Part of a small language model's weights: attention and MLP in parallel, 177M tokens.
MLP neurons of a small language model. Each row is named by its layer, matrix (up: input weights; down: output weights) and neuron, and shows model dimensions 64-191. Each number is 128 + 32 x the weight over its row's rms, rounded and kept within 0 to 255. Numbers have three digits each.
After each neuron's rows, "fires on" lists the tokens most often at its 100 highest values on Wikipedia text that the model never trained on.

L7.up431:156121156144102144125109122122181062142141123146156130135178122158094160100119151179085103199144142116126057074036116130121177084100171117098122100118140142166102147145115139113145120119135150081172145124101143169124110127137197121109130172069118069125165151144093163054139125136113154135069144107148111121128142037122130082119170149119179079141110179150187152102121112146095117106115
L7.down431:090129094165143084118110191162092133173135149185114087127135077137118158100176160102154178158127084169135130055160152102069102106064158114054110168097130118138155128110074107138126099173144125084152135132103181110091122120136085060120147122094179170159123127125164128091102151086134103067131136043101132099171113134095088104115149131118095158143108133164139082112107132134137179161154
fires on: "b", "y", "es", "e", "en", "al"

L10.up708:142141122178165118097158125142114152160162132219070161117084184151090083146116132162129083036122074137140075121106126099105114113065157190081176101106129073107151131123100104107078142167064143153122101112151145142101093203125130130185144100209181174144164126144146084164168128098122114130107139158144160147112125108092115140149095144115109134063152116151088111104144070122108083139158
L10.down708:122116106124076048093093100114159098137104141120157137183081138140128110148131090137149120144134091170106125090110212124136127129121078162153210125094130121110126129096123165147126103095147106118147105136154134100111197126168133125117096099144089153103145056172108150135086135084072165100114178083168073099114137147082135061097166137146127095124133070142193159223139144128149115167078
fires on: "t", "w", " T"

L2.up302:096142142140137164148037098092185132054096064141157151089105078174140155125176090177114105087125114168127140157135118217141171114141151103138153123123115100112078106191137191171095128161107085107174165120140138136129127089119093171091101091117126149114104148182083155086097144161093171147105149096160178125054098052125135146109190133113184122124125126112149119108102097110100165136161
L2.down302:132116092151120147092188167158070129147100151121126140149140160128127091121146114106157121149117199138105083048117141077085109117078149087115137075125115168109166099081094076091154120108116250129123125115145109133110075154180189083173163167182140105130142119097150096185134074061115073114185140116049162101148163181145162147120150136155110114141169141114096154104108149135164082165154
fires on: "y", "us", "p", "ation", "es", "ay"

L8.up39:157149115128100186127113131122121180086108134140113135112150107159121138050163119101151150114134160136157107188110146104142079125102070167079149163123117109167108186144168188128055180115162165144118157135152168127140122118082139168183163161147100113105133082085062101121075123149096127157108117095062168155080095143136096083143109120120148177094101121129103192171097134129095060082043
L8.down39:219114219169096098103144152106144099116098158083144076201102140145195162106150109131134072162103149101069093144173180165131118110141131115161147096131136163073179118096186067106129131113099147105145070128156172158131115094144078122124108131095112144167156162134212102153206158142128135156184158156185169120096159133114208113131117126118142035192122128157106161113154155141143112144112
fires on: "l", "at", "it", "u", "r", "el"

L7.up403:143098131109107141110107190079139151149167146107153098086149168136183124133098068109109130121143115111148144090175084093150093087106157159091104156042134112055112145118069184148131141138147065158090155103111117200145150107164123103113090224125137144146172137182079144117136129159110123158128125151124134154113134140122050150164090167128110077153127101113151123137132129166120125135168
L7.down403:143086093144100119166082118071111132101154137114167138090149102106130110144136076133081133100148106158078127121101111155160128186112154126113081130202096152118169106096177155069112140111132180137153164118153165087111175151127170116197151109172152117176191094116120189112109145173104189135193122043134030200117130127116111156126142092139079198161093150135139113112145159154121139068136
fires on: "er", "le", "in", "t", "on"

L3.up88:132076109081107172179121108067122151074081177146151142145195150142087132150200137161153116137117152116087192044141138126127098105170165128112085103112162118177133032110115120097132130140127131095165148202152130123148118137086122143133168167142094190105130117115147220131139084140128118191155112127153147111127119137116093127099164126142228162173179140101105143092148110134124165160038
L3.down88:144076148130158090105136107070064114146152182105105108108206076191095142141138097144150133147152104118108121117132098137086124145124135079173208183097124098141146099167199159123086162135165124100101166120100146121064162145192133122115143125141105113139108123169094082156115114055093154058118102077141142104099105133152133056155140086107086155128123125151088127124130152159186166090190
fires on: "ut", "ay", "or", "st", "an"

L3.up311:201055131188166154155089124182112153076138138132140135094119130207173175086100134160052164048116156093138143076141116117153143112134113162155182157106091125123119166074139165127099099106139138085159140144148101126172134095109152132117134110126106135090133090149078085168074087117145117198190105124090139162151128074116140118121107129099158167082128126161129191080111116128093117095089
L3.down311:038151151096140091129255116158128149093067147077136098153104138144166150131153141151164141157159105130112134096131127142127138129159106131137161072085130071139125084146168041127094110116039071120077118144144118112177128162141067104120132090142166108093101194124149087110180144170119178142090158137117082125159145132107138129158132114128176157146150096117105114068121130145140146145128
fires on: "at", "il", "it", "st", "ter", "a"

L7.up657:099105130127114107138067138157114146151115191099125164147137123112073133168038096130153116153143169190129133131143130098094061126132113124166126146078151156126068169063117152128101153109117170167166213150142122148135154194121124119149064170116041194174154113103118140090169113210139122141186128155055164105076133169150078117173142168178117161128130126112092125149106138104116129081102
L7.down657:166125156102119182180119140127119125073163186142231126168132152100187130127107190123155049112124089093101147156136119157081149104110138136109078101150194099155132150075128162155117127106173125149152098159099194152131073095142112170090175073118108149150114179090122155129087178156135140073194096182146121131083129167125128064182124122130098118116146084092088122155155093105161065141108
fires on: "ol", "k", "l", "at", "am", "el"

L10.up482:124084136175170113093167123173094161110121117157132077132109181098165141130098145125118051141089115085169136114182160122141069149065155136073121128063100122230156070099161121150149136081109147144132089120154094118128099148085146118164112087136169097172107136147107102144136093145077142108214178146148146132150147104111156142189097132129077145069147108149115170112119124143164156175151
L10.down482:107124111108143178148148067170178152138117176096137110107120175114114122100130110119160131122200119169094107162122181109126141099102102145114147185191183084091138153143101152136080189133105142149085179189145136176173114139142097107090129122138131168061119121145149126101088141117060133151158118144156127158115053128031154144063096140093090077101080168117118113136108206131133110127111
fires on: " on", "b", "n", " T", "el", "an"

L7.up166:199145159109126106120134103091172216093160085199135101183132038145147106095073095153182156129106145111080143093110063142092118167130111150119143164117112117170191112103137152089113176131128166141165153158096125180131156103136182122111148121145150108134135071077100104124154149154071126138092108109147197113059134147130139073136159129148140068129143160095085127072111108140164078111127
L7.down166:133087184118149108123077191121076138144119137095128182181128174058171090151153124117176029178082119129112097157110155178104184133128122126153137116122107141135030162100142124118153155085142209112115154193120134178088123150087130126135115135149099127146097124141084106156136104123118142050138061140144122132082141087127166159087139085097074122164103082174075167204172147154100191106127
fires on: "o", "as", "el", "il", "r", "or"

L3.up374:145133118112134150098116099094095158160100164138076095136130133134093102137134202110109105123154131134107124113084202073185138116175062098128107103150088122158166106096101191141067114142150141077160155139160170210132164118110138127117180137163068157172106142146120176136124152117136099140169119134144163104117150161127122122201125178102123126131149092133036159125154128095116136123112
L3.down374:164120122135170113154110188107161118112133167127143088115129129144145143085164110107143156158096182099119146079125170119116117145143156076095100149119141179126180163100175162120123113169177118045133096141097158111123124153124117085119148128155115129132112069151156162145182107094096116102153127118095140112152129121094100119141219117160108125096171172151100121080128123105126112109138
fires on: "o", "an", "ol", "or"

L10.up407:166132053089126152108128090205131160123169147125182118202147130132114087114124187181024176168121168086181145155136141158135112107159113105084062061121130143078084165091103073129090096111151127113174120119067074154163115103125137141137076129055119163182134136159105086114118148062098109155152136183132162126165103148138031128131162144112124123141131131107094102160062119143124113148117
L10.down407:110131113155133168137149099139111082101111106170219175076197131110089121115075154121151093047153132158141118089101163108105155138154200117152101143133149107144112199120204097168150129138112149110099144129148145152138138133134156145152186122196099114081166138111125087147181198106120111085084122153097101109086139149096173156086132125120101080106113119132019115125115058149139097108184
fires on: "s", "es", "ers", "as", "nd"

L2.up304:140137078165162063163127114134116130114114140097158176126131036153146162139122093120197107098122174169139108105119116176211117075124077139095066142097085141135125104098116130123121092170128124189146098156113155168169144129121132134096197120175146123133144099112147068150103148086138144152148105108126137109136172179113136127117178131111155155119104125100066152136096092128123103110124
L2.down304:060157105134156048109185109139121142114139158147140199121110143113175109126133151100110080137100121095119154096087143142150080060134091093065170183090112058110090092084117099037172096191124147085066207090148070172105121101136148129136077136164138119129082134144132090142153162083171159087119147118101103091143204070094097152140112108178168196115170169066152116108114099085174084128101
fires on: "p", "w", "us", "ers"

L7.up89:152111088152156121132113145124163126092195095168071113074081135127189162102134156154138147135157169103133073134119139109127096172074177128193094145085154161118179100156086140098149129133093146181101162101130140082110122139096149139142100165129162176159151154098128189118079120078120102119085172162133084145126154095122095088092107113156128131100108117140067080119218142162088129130167
L7.down89:125128136123107151122120126145132058156105141050153143109108141072170113103107110130162100148098102088103186132171090129093198155123154115153088186126106119108079098128126090147094160158088163084105122101143145104135155123136143092102136128119131115137168106108169097155139122129089130088112205155038100115122089115175130162129155131089100122124161183140050142157127137085156108172142
fires on: "t", "k", "v", "z", "an", "e"

L7.up454:161093135066092123118102160097156191127107123141118099165120119126164167088153142129121126102161117124122181134142133095095114120128139137058121188153092083176121183083152154114055123131134079133162088156099142175095176153108117093145168139137118098152125046088065163125150101157136142120092049117152147112131148096167133118153144144071023199129144100123086185103172157121148109096114
L7.down454:107115200144177108132114102127112115101107149145071143115133109142119155116080089176068159165109070111167094196162108103099173212106119098098098193170144175152115111183132090094143144070112089089105166157130153141143110115110134146152089107101200166173125053133136128171190138189177147130094123082134104131168131186110111159156079135118120100162146114076091132118173168113137126167086
fires on: "an", "m", "it", "un", "e", "r"

L8.up25:125127137129154082122145114149122147144096164155143127117147170135164112149159083109170081115147202100156113124147115161141102118077140160117135127116134132091157056118160115148163136137170077170120128062090109141138169173125104164123168180153079121082103136147145124095119105095063131096104143178120128156078104116114104173114129095177135110177156094147146102096122186129157109162158
L8.down25:152134082149102113118091170089067125130188109061173197119106106146127119138085177138137160135155055118122133178068111124130097144142134139130134070117168172154114180105154135033142129153144131174170115166196153116196110129176186110158151143111156054124105115138120116110149139135143119092125144135138135151101111131142166109099124162176080030108068163158118147111125126198121133065174
fires on: "d", "v", "t", "om", "u", "on"

L10.up689:140095047156147082169111124121102088123155134127101146136066108092112173116154055150128167113111168149125124132142101138082153155159082120074078156079138123122147144165162094135153088122096103097151150141143192128096116143072128128161145124119132074139128092163143132200090057086081103070063138092177152092115167125111078165141117119128097202126128096143056100112124189143105116209116
L10.down689:125104165150166109208104109137178103152111121041182118146171124155165111169121112114134156086103157182111159084154171106078092138093171110174084134119164121132131164171089073074149152106145175127098104144120151040159144079087132119112162182138129101069149130136169146104189082108106124096148136176070106130144153103143104126144095154155155101170104123153155144140142098111123082133125
fires on: " m", "z", "em", "er", "y", "v"

L7.up38:170091092139165119104200130079124083072183141127151097133163055108081125111157150195115125116154138132087160146150063097097119130147114107096037115156122061099065143159164129110195102159155171113120162091119129169102132149099114125196148100067173099173108103130089126072131138110155184190155110197175166143162134175109144089099147130120193174119105147117095122074120100156146176093122
L7.down38:103119054075162172125114093102102091145086135112141099158125150163177136142130116069125163148136112110077098141132192061158147100109070077133127109098071122155141091112090102112104154156177195117105111099153152133143126137095173127058128074147053116064121135148145083146119057120129123111133169094112157147120088119166131115132086134150077112129129115152095136201138105176117114134135
fires on: "er", "l", "s", "p", "e", "le"

L3.up544:108104124128189165137160129100126108067145168098197123096119107121138112071081114072124148117145113166162096129086094138168119128153106128040063124156161113107109129119114099083122055161108116123130118089131061142141082150119153122098186168154130193164117087117093103132217158060100183129065098173130142154145156116113071133136125097151190154139118159129103127146137148146161142141125
L3.down544:182136094148116129118170172124112059132126117121073178143151113099147087177110120107121140147113106147136127140129102092170173129094130092152136150120133085161185186065132174102152112127134126095131208103162135167107151124147100159117081148181161123133121105122185041189096149122213121077146141075114093136082166135140129125100126064068088079117171164137128090192143056098099055100107
fires on: "us", "st", "p", "ad", "s", "es"

L2.up741:118167105172154087133168125113082116154116141138113122151167128152065092146125132069165108138143092097087139139050193066138134129115100185074184146158134138176105125098098195092119137133064123157103132082085116214139113161149076151121122164169160141148141078170141150119157076095154156102122162158114112096057164110194097138113114075175143149143123086098155096109146119084143137134108
L2.down741:101131107079109065092081130087153125164097101145139126100112118111152100134126165108149173145114146155128076167106165127162232131121096070090158097122129118097188183130113128113137106063221135066158126184183115033092142131060125091152107107101111143090188130102180115119151154192141171144142125127139149115128145136108119105162080152133125106057129149185108139177095129167166106127160
fires on: "i", "0", "c", "s", "t", "2"

L8.up285:105160130148159161146126118066159086102145134131106087117144200165108158155106145095127158114136151083145128100104141117123134104092150139088136097130126145100171115177167110134108150129138098105090095106072173226084117108107198063157110084165142075144146172098060109157100132150117179126157069107158120152147124120074114149115091119086082119094175153131075112110116122125145073087171
L8.down285:067122111059145136105133130148208103131156137104141151161119105103144081168121151132125182123115098185204160135170112087144117166110123140134185090131114169087127239085125164125108071116143110122136113178097178095163110109156105128114134133177144124050148089109144137089119115169136127167123159115071094165137128139082105080181158149145097189174190080088150160134139121160102154132068
fires on: "t", "th", "s", "er", "e", "b"